Weights of a small GPT-style language model, trained from scratch on English Wikipedia: 5 heads of 32, no biases in attention or MLP.
MLP neurons of a small language model. Each row is named by its layer, matrix (up: input weights) and neuron, and shows model dimensions 0-127. Each number is 128 + 32 x the weight over its row's rms, rounded and kept within 0 to 255. Numbers have three digits each.
After each neuron's rows, "fires after" lists the tokens most often just before its 100 highest values on Wikipedia text that the model never trained on.

L3.up83:182128079138148153147123132140105133124126172081110151147150082089108156083140120113160121147107189196170176095091131108197142143152159122122148122131164114082113173111139123103175139093187123129202151175086089085145166149123142138061111179165116111107119119093076087158186104163122130072104104155154143117138081182160086100145126173110091109151120116136119119109079092128132136093122
fires after: "-", "|", " C", " co", " qu", " |"

L2.up414:147123126140144177110119119142125139157192084126107123144188075118170145125105162148089157126097113128166176116147104190154123111079106142090077078163138091121125037154140147169155171101148128163188152157106143157130118081206138155124152093137125161148191064087114135167131086166119102159120101179122089129100149119090131107173106115133123132176123190190152183189121118132104120098126
fires after: " re", "A", " C", " D", " De", " Re"

L8.up328:112128072104143156123144121074134126113145165136140141107161137203129088121193115136160139107131084156092125124128107065129171113166140129034099126105170103089113138097123131071142181128212145090188105116147126190144109152108086095119192117162125116136127160086100091183158122089096110090123112081104147113137066159156158113108133127127072078109085122133099081156143124114097123083098
fires after: " st", " (", " g", "-", " S", "|"

L8.up389:168111088184103112078127140085175116163132129144162100105171112115144122107098151125170116079108085194164216121104114086172111102118174058078168128105093129161131083085101147093152139069152138092178156164150128153095125112129131117122104099152100094122171118090040108144126110100116082149103131146159115119111133118157034082154114156163086171135094179094120136121144141130061135170148
fires after: " ", "-", " of", " P", " un", "|"

L3.up414:165101128162157146126151092094129136121124124104138086166130091161105146151124177160137081138057117139114142156120108099131129097072155136126135180143134104080107121108103098125142195056153095099121106172123159121202102074114144179159164060152118121116141170148123041175121130103143107156152167150156100080115122113114153077105057127195132099098063200116141151126173140129116117142081
fires after: "'", " It", " the", " was", " 19"

L8.up56:220083096099149170083116125087143192155125123119140108132108159089110145123142147166131112163062163167158140127080102179158103167110119084143134148133161208153143117075149176106120089151160136081160081167099178131190104157132081089160142079095089093146137123109118129088138119116089110123154097089156120068144086099134160095181084171109115077150130164071082100131163134076142176104105
fires after: " A", " S", "-", "o", " U", " Lo"

L3.up612:176072110108158113175109156117148116171153111090167120126163123067136129145104189137136115137114151151170209055097137122124153137087091097109109089110129071116121122141095171083176128083161104113176125148148146142130151112136142130099138146196130105126221096118097067141107130084093135124103100136055106142183077178132101083131108089152146122126172130124097137143097108098158155093146
fires after: " ", " Re", " S", "|", "-", " re"

L3.up599:153077089108117123124117138147136119114142189099079071166138102082119139095171142184144176098116095136135124086139174150184126195116119153083121122131139095086107156152181166124090194153103080117192113098153068119099141158152140144093105097115124125159107096170095108162132073146101100113087149110117155132140108091121164154118163127154124140131123159203127176122073087130099135168178
fires after: " ", " Vi", " Po"

L8.up604:203051128093143144142118095157189182127127133093155075139157101147121164170183126209121127125092131171177127126077084143109070118109125144133124148142166102110173130120116167108156187157137124095180136122136122114163126147146154128152129102103149140174144117095115050077143069096111094136093081107113111159152059178106110143110156131097134050118128154124088155161149153156099114137068
fires after: " F", " ", " S", "-", "S"

L2.up332:071094131136128146065097149066177132116148084085146178105123064147158133156168109110140073046091152152167148132135202078141056134112052129144100079143130138132148144087174119141131178126135121172129126131139100122112104065166134124083150132073117103121115100137112130179122164116167156153161166063143120142141113154166104119148142082113053117091132154120100124139104106158118098078145
fires after: "re", "par", "I", " C", "er", "C"

L5.up163:156034166141115140152159137097113164120140150102125123146139104122127087143140138119110087164111172159107128126199159165126123171133071156121127115113151111112106076063090114133113166159126070159082086159128127165138187102179171137145127171082157095132109116117125116168135106148109095078102168071051158097121060131104102085140154065131096074191104120112120104165172085098125126105134
fires after: " S", " Ch", " L", "cc", "S"

L3.up553:122104110163182159106140101115092159122183114070142089191106100105155117174103135186096104125124141121159109131061119140145104138099076122162183132132130085098094129174151162032087183103161118113116133130116153137096117180140133124129131088134147113113166123166077106125137115067056144072179139101111143125199099161106097093125111146144108067112112151154130139129115051139111141123117
fires after: " ", "-", " (", "C"

L3.up554:113113151091127100150154061133148182134135148114158137116173147116129171099111156117163151032144191199141142133145123066159140108085123114112106143075097133123143147123096171045154141142173101080144133118167141102116154151161104111149151144137058162128189153120125129145103185118164092161151146131134137119227079081135093083114122162107128125124129133179120116184123069194135051111134
fires after: " ", " sp", "ur", " mi", " (", " Sp"

L5.up32:143126176138123224082111124077147155086152116109150114111100063154138117137170187087091106094093133166152103071148181112145041091078100135147104106130156106078071134112126118081120152087190141163169092114136113151075152156161108203138156096083126107137111126125092079143146166154070137153184139126095110105113146115158133111129094137132115093154126156148147098149108158134143154105104
fires after: "\n", ")", "==", " C", "C", "born"

L2.up549:113129129126152086117135112037148205110115117146095089105124134184142091113127133121191066147140141168152133140109121102115092131128120167085155193136152123071094130086139118079134147110122103133177089073120085121115098150122150135073165194141158109161106123209154114160105087136158054099117117139174134117169111161162160099179150143116162138094097139107137129144177113100076121117108
fires after: " 19", "20", "•", "|", "e", "-"

L3.up43:153093131100131141115105139127156181120136163094133068136106110127123139072162174207133158072111162100127145144137142126172124109119078144135136139113133051073065140127080107088157136093135056073125113122176078140124136111144161140084165153089169081101150123069119104202109144138114107176095118132095112123149065110071091153175149122184124093158088151161138153131103067180119119138187
fires after: " "

L2.up207:168148153135147116085106066089126131130121115134077111157092134159122092112127148178167194065048145091137171134100126086136129151077131146088110175106078119105142098138093147114195151146157145053130138098094116143170099134162047117150091159130084156111198080150123055144116186141094098195124150143154078084172070094154149129100112137113110123122123188094117125122144108167136085159104
fires after: " the", " It", " sp", " Sp", " m", " The"